config.yaml
d_model: 256
n_kv_head: 2
activation: "swiglu"
norm: "layernorm"
beta2: 0.98
decay_fraction: 1.0
MLP neurons of a small language model. Each row is named by its layer, matrix (down: output weights) and neuron, and shows model dimensions 128-255. Each number is 128 + 32 x the weight over its row's rms, rounded and kept within 0 to 255. Numbers have three digits each. A neuron's up and down rows have the sign that makes its largest values positive.
After each neuron's rows, "fires before" lists the tokens most often just after its 100 highest values on Wikipedia text that the model never trained on.

L6.down179:086128152137117087127117080173157095120130148148107103162108178167106120111128109102111172032135128148131133193139102137141134097124104102116112097134134201149065144074119084102179136150110210144131139190158115107165110136151102146122104159191115105139133159142119115099183101116165161065100083127055165126138135135125084119109150160120174159125078137171081108112067127150159123146122
fires before: " |", " and", " is"

L2.down291:095154133106096096144114145135198118151152154142148035151074157096144146093194187177107104126097103095125154194137127130152113104136134162111138157122113059073111113119124075185157153112174112111117162116172136120120139139168090135096114123066089128175137121171161114135167113161134146133127115092122078111083067122145127130113105176119124113157168144109137098139100098146159129183154
fires before: " "

L5.down657:058124109104145109103130131125152149146127154164118142148096182133115165098163146081104132120083073069100064145103145125098163088119070139112070171109180162127144177139141184104112154074130138129136096177147145190048120132150100184135163145121102131127193119127135149157104129130075124137137129120154101116094092130102155117064177099115177060145173136118065128140164086113156155124116
fires before: " the", " his", " "

L6.down583:185151139109111147160094105078115128036139150174155118135100106100110092157088123125231110148148139119146150120180168153128107161152136119146143112188150114144083150083088142109138135143127167032133149121174096092194155143082173122111146093065121102184144092167158090186115160091103133179139087171114104129078126143163083159055159059092183108131083137135071105101150160067136072135166
fires before: ",", " the", " ", "."

L3.down399:143095115096146149135124179145134142144108108163087215142163191100103172090181127143139099143109141106096127125150109158168153094153082141115151139098161131120164117160097124091185114154151069116050196147147140118128097093111123107086104116107092087082078101078170150121142113136153123118123072067110134146137068101133166142057082157202192150048140159142122094127132107171084097149170
fires before: " |", ";", ":", ","

L2.down245:148129098126053135147157093120126129090181118118119159079084123169124127118137129091108126103114130142147157140117137132118163110101180132132089124164035154121093082141092149104138177098153076129150148190185091141062151144131135126144107128142175105153198128110110099158139137098158160092176159102126116124147161123164173157131158158163152071130079099077154096110175095139184089110137
fires before: "-", " into"

L6.down329:129137162123137101202143077058091140139158108114080138117095104132155143154131127097131097080108107101091085094196176153045145115116152195121151100140110163173112116160104151079150118111125104101154119166168172119122125153250164105117119130086116148140100113153120116139170143115114136078139126122082116087107135109140153135067087103042106136173147151113132156122121027119096158158112
fires before: " |", ":", "–"

L6.down283:143153158106119066110105139075174141161171115106088106124120101094076114152141164170137090149132108195211139091111148115179141078137126202098172169151111098143112189080162097182141143156139123161151145106137144126136129126142070158123173104189156166170129153140117107134141098092143167106096082122150151058143181189128127126130172144118107141100139094167135113130114131177077130117068
fires before: " ", ",", ".", " in", " after", ".\n\n"

L4.down692:123112181143109064144094113121139151138143180177076139139161207167133100094161098139117114107132090136106128110122095153132121149117068110146189101020152141135162140081124146062136126087105130164140149159153142143102130100134110083138163122141130124106126144167113100108132190129133127116150138064107151136123137102130134128128141140124143114150160084148106124151126119115171132111104
fires before: " |", "–", ":", ")", ","

L5.down674:100192064151123076074107102125155170114143150164115106146117127159108139141139125143144109134168123124153134121099147180096123083150053138136154109102175109162133117172105056179131116116085119123163121105141118161151149142154121103134150147119106155137117142148151137086134115117140084111115121125125140159079163118113066126174166061167115137108076185119134195136117104097133131208078
fires before: " to", " as", "ed"

L3.down46:105150139113149132077168154113181148137120158185130147146120120121095135112161107109141129123151164052096129103116107083100134179173106140148161089109131171063208132109082198161095190158140126107123149120159113143115104107174147090109144109152140183108099146127140132084084147132123150135179149071099059155128144115172142120156144140096140144118134159122133096165106087132110123116147
fires before: " is", " was", " has", " also"

L3.down462:141139139127109182092087160113169123168105113183086132101136171097092152095098129096168105126119129108134156100125149122105136121141131118044174213166092123093201106107160129102127082175163133057094158138133105122122106084175134212100113143189150123193192110155161175182145131184077097149112185110106176150135147143112136130116137209129130119055018117135127142099096145169113096140138
fires before: " |", ";", " |\n"

L3.down286:139090173088135160145085107131120167048143096136121159104117166109114163166134127130122131094097094138060214164144131130102167151140099103128134117125152131085110050123141068191084079137078090060114155085130129143128155131104144115135089111066212123113152134135165167127120176108068163164165088142093131131141081082083102146197129115121133121182167146151133109134140167112104116115168
fires before: "=", "A", " to", "P", "Personal"

L3.down445:148179106117086075114099143147100165114139114058155153126167110117150106089156093119156061111114122144119088146151136113072117164163084095125153136156201124070164138138187134166165125138146084075077135104105093138078112125127103099117110150146122159097099109150104152147144176135090091174067124132124171157173110146156102074092093161136080105124186152092197115155190096093152113166098
fires before: "lection", "anc", "or", "lect", "um", "ors"

L3.down6:092138157113102104133120153111148169128124170172157115077159189128078145150097111162117156153069130182105128163139182119098113098161121154134103171101109133190152105120223135165132149091193099122145180122123179117128073156086141105085119127072158096100112153116169114058074129190123127150187076130162127169144176140102118124094093134138137130117128114121145163130048180186128077128092
fires before: " ", " |", " |\n", "–", ";"

L5.down266:088162165111130145154099106153150111128130096157163158155179113174143104154112146102073094169107068114204131136156135097107147131128159159096160101131140110154154098110127116189120098139135075095121141083096143135115097161180173170110158119112099105070155177154125112148149127097114105149134129140135153086112158180157163097148085115091104130137161162093105137131121149180099130130176
fires before: " ", "ently", "2", "%", "4"

L3.down148:152101131148120118169125091186111080132104073099135164186163198155095138139113184106092118142107114129133160170159171173132071118137109113092129142155150098136153116175143138084054127158168149148113093148172114157164056117087148156166142139100065124173062113176099099108080130144082128057165072099122122161104153180118155099100135152128118122099144123133116130075164101149133142176123
fires before: " |", ":", "–"

L2.down338:145115043166170165197137182155132137144142191167161123163128167188098165100145108092140163163148156159144110144178087105124139106130068127136132125169157168147116144079126065150135101134135115143150111103167069106125095114155149160078183179108095115124124115073131167147137149156167121213114156166112125111122170152119164125060151072162116122209106137118155133119147115167066161118098
fires before: " ", " the", " a"

L3.down420:100122132113159119120142180097093123115123125117093126153116127204098121174129128183170115123154115125171081078178144062090173126163137049094110191132142107145133163105144147145135131121111144097200131167137117126091066111142093167195185083128121161121151152090130121110168144186144122115103153140099176199137113112091177113118172058078132130096121153089125085060097127115129160109094
fires before: "%", " |", ";", " km", " also"

L3.down693:157111108167093125094120111105089100139138157115097191157144157110051139140138096154090128067132101110093133123077172067144094074107124172170154151153149120156051092125053146121118105126148126129131164100137090126181087147144123106124127084138107094125091125171104124160130094140068114120166106101125105138123105108103116060136150177170154060118153167142142113135139124163130167095226
fires before: "===", "=", "==", "ing", "|"

L4.down318:115164123201118092180128105139112165186071102097099124155132108139141098095125089067082109155199157128112117128115133146103093172119149114092167091171150135151137201194085133102109206080131080114082083107141148126147106124110119117139107138162133121118125130131129124140192123084139139167063101104043103080113167151111141112166080149113123167123127111139189133125145151130121124161138
fires before: " |", " and", " (", ")", " –", " in"

L2.down632:174109163108065113082104026105157212122134082173111124143131105077079122088162141145110150126107186134097116148104115125073096129161158121153179134000172102129102116098105048152146067102109126129114166161130050167140083141151112136142123132133149143148176112135125126143174110104111148106098137125131162095159146088101154133158095124095142153151099133168192145164114198139099097144134
fires before: " |", ";", ",", " |\n"

L2.down7:164106129097098076139124106117135134110130093209130149117116163110114122174154150110107143110129177153121167105110092109122096142129069150131122134244223154104110112134126157100157185107121071137125091113187133106093090105165130171115090077134139143133120142100185174055108100089149151121151123137139066126131123120146147201127137073083131127128098100122133128162182154101114132120139
fires before: "|"

L3.down576:082135039040093102113107083226101105101135137153097149087092048097139133136166129139092098107140192155148124149090141105177114156110180121146108121155100127157119101158133125194139155068096125159122140090106133138129134084111125151118188134137150131110067136149165101137080099123113115074156141111176138171113152091212171127152132109081154126137096139098130131163165094120183141142127
fires before: "-", "==", "=", " ", "==="

L3.down143:148143146084172097105139111059148140113119096084163127149119130101132103073122129118132129113151143133159087092049106137178086127189120051160118130146082124128125187179128144169105145146114229093150161125114170172149144115139115134135130100144155119087182122180131151133144112112099156124127075076101149090128146118168168121155201190127122176053060129133112137188095123110121177128154
fires before: " is", " was", " be", " has", ":"

L5.down308:170156113132067099139112085089148125153084199144129064099129187093136159161128173118136123056094144131129126182132149207110151078111075133143128164174110096174165109146150101133176164123132112127151140189104150104138166110117122181159145148142122137179152141176099110092119139110152167086157094168138128105156127072130142133152153137183131118153143111145133104119094189160134119128117
fires before: " ", ","

L6.down7:078090141067152105137129173185129101145099094120159139099142086156145160146142144160117121108167108106153115180152108127129138127149170172168074095147168136101131153119072181171099074098168185093126112096134114098150102169112084155089122080185140133124128124095168153124105125091134109157145085166162149103154164123147158154146108138159177117166150146166109078108090140081135137121156
fires before: " |", ";", " |\n", "–", "\n"

L4.down298:106114112152080146151119118216154138166124104114083103081132200153161148105105118159131136153111096144138143162151087109188153185094121093107134130146163125118132162144167104097132117092084117142186106080124061131137088115123100150128150136142113109103122110107106059037130169119186115100128154111145125126167127149104126166114159115161134145112110058160103115213138109092185147179092
fires before: " |", "–", ",", ":", "-"

L6.down606:126110100079114063126130098165120139153121123088108153121141142123154121102122130121134110111124146137128157172115102106177079172128214094096161070141108181153194104114126096156099150083128157143093150140099182087127143138096157074102141127096097176153186127084146127164104137113197174100119146111095144109168153103140163187043150173097120110085147115087112128125140118115088080159100
fires before: ":", "-", " /", "==\n"

L3.down396:151109089135110156135080196171045171098159126154126102126126107102157130191155171094167155152231170113151143078123079089096104143145134118085108075113129141126120141143103083173146146113171132111121110146140123106115136103112153166119108157151104129128102154100083135107075119187108129130124090084163142140095114109150049093077121169108135108175137129107135134120171139149142096064122
fires before: " |", "%", "4", ";", "6", "ia"

L2.down52:133103112093147143097187149143146139122109111107164135094182108106139120173142138120137096135114197147125094133087152170109155143150092163092171096185148140043111149176096098161107124101121226138141132103174113106107132120153140171121144137113137105119101098115072140136149105055176177107179163129096044105153100091123117188148153120138118182133107115161100114138174105123134158110106
fires before: " of", ",", " (", ".\n\n", "ros"

L2.down387:147068128088112121134120144169099116123138095188140132136141163135136151102157069114110152165129136104175173124122099115130094127147209104138110148165140119092083096090134112128132141128126144108168120129086149146093084138095186109132173121146103173194145130126047224158151118105075090171128142137134122131153140122181137163154123156085143075096116049135134129081102150177131110104069
fires before: "-"

L6.down621:134170077083168110091096109103127131122189106111134179125071106145182099162107107074092156141153147079129173119065179120151160108204110114097116164151113110140114125108108136100052090127106154180152109143086162107171173058119118156198092177135122151119164178164159110161129099096112147095127138131146098101128157109096187136192113143119156130124128103115134137098175118127086123123142
fires before: "-", "==\n", " |\n", "\n", "|---|---|---|---|\n"

L3.down480:125098170120128095178110115138117163173152136114128145092143150112118101067146089093066111120121139127102153137129088113088109077126066060082192204124186131142134160103095141175139152054110099121148096157125164128156175096161124184152172207146090084176181082150109122065152142069095120097161108103116139064132133128126200144115141173126134081121131151146143182106115105095167144082111
fires before: " the", " ", "t", " this"

L3.down632:088084102075123104103103099156080132091160163114157133150135131090120141144133116119131114096149186155136160122186075076109087123151159145145161102254196167072162093126103147126150180146110146106171138169124112115060121099112187154121113107143154118154084106103180151114153130139144107091131129181147104130095115113170129125128180147122137115134126117100154142129138077137135142127140
fires before: "-"

L2.down621:110125171082166120146067117179156137141138130144117113112107149081164138091092164132162088120188114111152065099148124098155143108130166095086101122051141125164128108119166106103101171102147117178163111123166113169124162148123105133106102140154129153127143116158185110177148126087114091103093152177148149148118189129116110133168108163126143183156136111120139144165108188118118133115136
fires before: " |", ";", "3", "2", ",", "th"

L2.down162:122063149127068083127098115118150125140074198139092158166157121154128098078157116119138106100144099144104135130129091100100133143133153151211104194080148097142177114097170138153098155145087146085152157113093131128099152163118162140171153073112142095118116128083167172144134084115119094136102092152133060116145119119117100175142067171124121155089117097118103079173133148184096085165158
fires before: " the", " |", "ed"

L6.down650:120171085142113112135097058142119137098148101069117078133112114155065152160124131148114150079155134141112128218117163180154119105183118127131113096194176131121114168144118104113147130071162163110100049150170079150155137133132163196134128126116180145127115129121082100208082116091165085152109079089104035137102187120073097109192146169138170176146115117132139109141150105124107105141178
fires before: "==\n", " ==\n", "==\n\n", " and", " of", " ==\n\n"

L3.down94:143153143158139106173094113114135126130151146119138063125112105167101148133098152120164150147129101143113163123067145172112072097100148103174102158101121160170150136158101104101113093089144167167128104172121088128130218159099132118175173143206055131185144089071109192194120121163157076162129114048113150185136094109132178138119100134172153142115149131162163150138122109150115044146182
fires before: " |", " |\n", ".", ";"

L6.down193:161169094108139087018171142133061102153118110151134106108105086116164131163149140113117086091111122094127118138132101161083146121132109105085162108168156116147160232151116119142082090086172188163137097120090102112137133097129159113140105164125120181172157168129116150133134147117108157130159076102138139106090133150109152115128118145148111112109131131164106153136127139090126092102129
fires before: " ", " the"

L3.down548:150104094128118075149142118120056130094055132108109143114132155151148076143168084108088145150091146123158117156105124102118061103143068129130098136182084153117083117090148122134178145046082107133145069079108133188134153131147172177100154130157134150111181143164111111171046121138133111100103177155117096073126076176168160084225148103108128107156136109185130116185180188103120141163087
fires before: ":", "|", "–", " —", "ly"

L6.down471:145121038121107142149150097195131095073077137147090156098134136136116148115116124087110151164093106171145078168090168139111152091177095156116168161137140151170104079142135124140170136157156177073131126135125108123174101130132154138169147129102129171148070141128184078120160111155127145106112100159094074183085132056151126058150168118101188121094125137114112077105165145120127126104129
fires before: " |", "ont", " in", ":", ",", "els"

L3.down379:153131074063109132116131116121122123098111132126116108122189137123132116127138131090136130081106119159103109127129068114163103137145140138161160186115127193115119161171107116108165133133179170136149109126150092142153146090101139104126115164138177154230062106133150108118111141167170101146125074100095065123141142068154158130155085141154159112135142138115170094129144203214115146141123
fires before: " |", "\n", ".", " Be", "\n\n", ","

L3.down338:155113153127098060107144122175152222094113138175117102176144148159150148162106183138141118113103162163112127110117106184113144098125100204058107101179110133136148141169123133125143129066200141113152151160147129076156096127064130140127086096160162141121120113115129144144101090132153135104147081117061159140143132120177136164175123155157140091126138101136112108073132129096145082097132
fires before: " ", ",", " and", ".", ".\n\n"

L6.down84:172143200159133173176107078133121143102114143090099089096092165114085096138145089086186101127124172087115179065146112137068169111094149174097118068133177087140178068106185082128174130154093123127135137152140115179134148129150120131099072129100138151124132123169116150121129089139063155130084105141153156097123145177137128146098162144123115158177083121104139095118140120097174143083192
fires before: "-", "=", "A", " by"

L3.down310:122124119134087120182110134121122154136142142105111108120123137151090150100099148114160141089138083130142186094144109130118141166108122136157122168143117122151117102144116079171162106148111132097166147162138089116138123177121111119159123111192109118117102117143122149167152149164124130124164147116122109148081128130103146160098125058081094148151112117146143153114146180120127096158158
fires before: " |", " |\n", ")\n", "aced", "."

L4.down301:140122179113214127140118129110130174165196144106114166162066132120098140151096154114132132155134087114184141124104143109117082134113092039104139146131167118158130089089183155121104078157189158102088110132137184168116133145153164148084104121120119150147159167105134096095098076164054118164189087119169090189112167116104123129166146108108113179120132116147129150162107101075144114135101
fires before: " |", " (", "–", ":"

L4.down316:076216130124121131093164121131160173142120138117123082114090155134087141185096090203146134161170111157127145127136124094130128124157149155116103063118117105112176071142172118155138164108132141166100112108105104104134117103102170085112128074136115140149139087116090066148128137117119149113156151101118113096088102111199144145114112124156104089105118214121108073109136186131102130153093
fires before: " |", "ri", "ric"

L6.down580:107151167090068142128124123173122117142127091092111154177089151087136139118160108164136096146120133127170140177110127126194151170079088125164132090157117121129164075112169129171150146158162183138082109176109081120110107128172082044141115100107164142133153117120144063128140152163162141155109122097213108126137138182150072109098128066110158116126117208184161217123123151077133106084108
fires before: "-", "==\n", "\n", "|---|---|\n"

L6.down463:126109175093156115147123153103082157147138149089103157146169127143131157129148114111131124118124150144066122084158171113131099173119072172113129139165166080109098112174113105159144126184112125147138142180149063087134167128104134152107121077114134161141137106152129164158120130168103153205103125082028172142131168083121079093143095134107114130082183115119175099172159168116176061077146
fires before: " It", " The", " He", " She", " In"

L3.down612:157098072162124111151138145126191145126131087151180135083101174115099094071136157105127078167158125151118096213122105086148130096099055126144124184101120136116154174098146148137077104175094140137143127117093068126083138147172123065143164095129098148118059125093142151073131105142088086174149123112169071121140101128132113142084190114078158070139125147151172154117103110134132114039082
fires before: " |", "\n\n", "or", " |\n", " D", "imes"

L4.down490:134124113134101154124055083118071093075149093171105119101118089138133160168180127146139131132149119189101154113153095191123156149157063122141092142142131112129173172159072135112082128102108077174151104098057151079178102181129101133167107146076140109082110201154145136151120094137156108122140080124101127130118175107138162115177124097132146188164114161150139098140171118147124165114183
fires before: " |", ":", "–"

L6.down80:128144171043135097162147125073146156167112132125175128138121144149146174129149124095116100115182153197128079165157082066094092116066115144119138181100095225137125096125192139172090114120170141074104137116129105088125150095045137100157145083163129156100066133139087130146178159100139114115158094124142177110135172114045155172178163143082088168137089100141130134132080151155174124122080
fires before: " ", "ia", "u", "a", ",", "in"

L3.down692:136118121157164149170144155129120158069146148127174154124108080116124158134220116184082117122148098138093177141160089120136102150145101154129153183099108155132214104173107159095135176093104103117157134080096124117138119117187088091089116100123137129145160104122122089110112081072189120120099115109129133081162085114105097129123121054181124166140100114151097137119153119145092189115128
fires before: " |", " as", "–", " ", ".\n\n", "."

L3.down74:120084108129111117107151159062087085119116115139231113126124108088113114181169149116111101144112155106154155141127160172090140106118058148107101184180203159099116139178123100138103124122183088135145130165088125129123100170153138160118122154144118149167168117129108186105124170113114187146206092151101142085076093044101162124130155085156163042122182136138133094136193108080111140140149
fires before: " ", " the", " addition"

L3.down440:184157132150114097169160110116096128110122121139179141124146158154128099145164099128158153105108124133172114171156195180100113131088143116135166153103112082074151164150104155175198137138112122126133165183136077078096100125105170081123118179145109159081113134108138197131131088112156152132175159168118146121136158119118086141200116135105098147106110163152132102140124158131141144144102
fires before: " States", " Kingdom", " |", ":"

L2.down627:134166075130127162165094100163157136087160140087138152143113122122090065117135089124151128058114110108138129105134209092141132176159191093125110131163085031098125085162147089177108162122148132092184115136128107129091197190147161167108161149082134170093111080140135131065137145138073156129137106159142163073120142045118113153143140112131124094128117149133145113145152094103112115168122
fires before: "-", "led", "na", "at", "us"

L2.down396:121103098181123123129139163139172187135135126122160047075163158107066159157177186179110157115152120092064122181134142145133161093104126158135124129111154142136168104121148107113164135216092162136143129142156171140070097135130060130083081138106171152167144097114144096168148106122134171128137099145089108097078099128141107095149099106139175162137150136156212146107110143142116130093128
fires before: " ", "tain", ","

L4.down300:109151085119127161115091132139089119116172074139087087137151126194182165150194119133133115101128140074154126164118142163163122148176100130075184179209132129137097120104129061111131139080117169121159064153148156155106177135089145183118116111106171064146131166170119119171134156114128106099160181171088170068097139115138080115086167152145163165078109185121102115125117140080205164214108
fires before: " in", " on", " to", " at", ":"

L6.down498:153127155099133085153122098098047106165109138134092169176124133145154108141096075103132151199156117122110121103169084158097031157141114118087103145128172136118085130154112113123135096134139129057146130116127101138121125144095108111074126109091097170146117147091150177107144228122111144163117074146091162088137136097105164149126104082116076101109174156123186103172102195168214092100135
fires before: ",", " "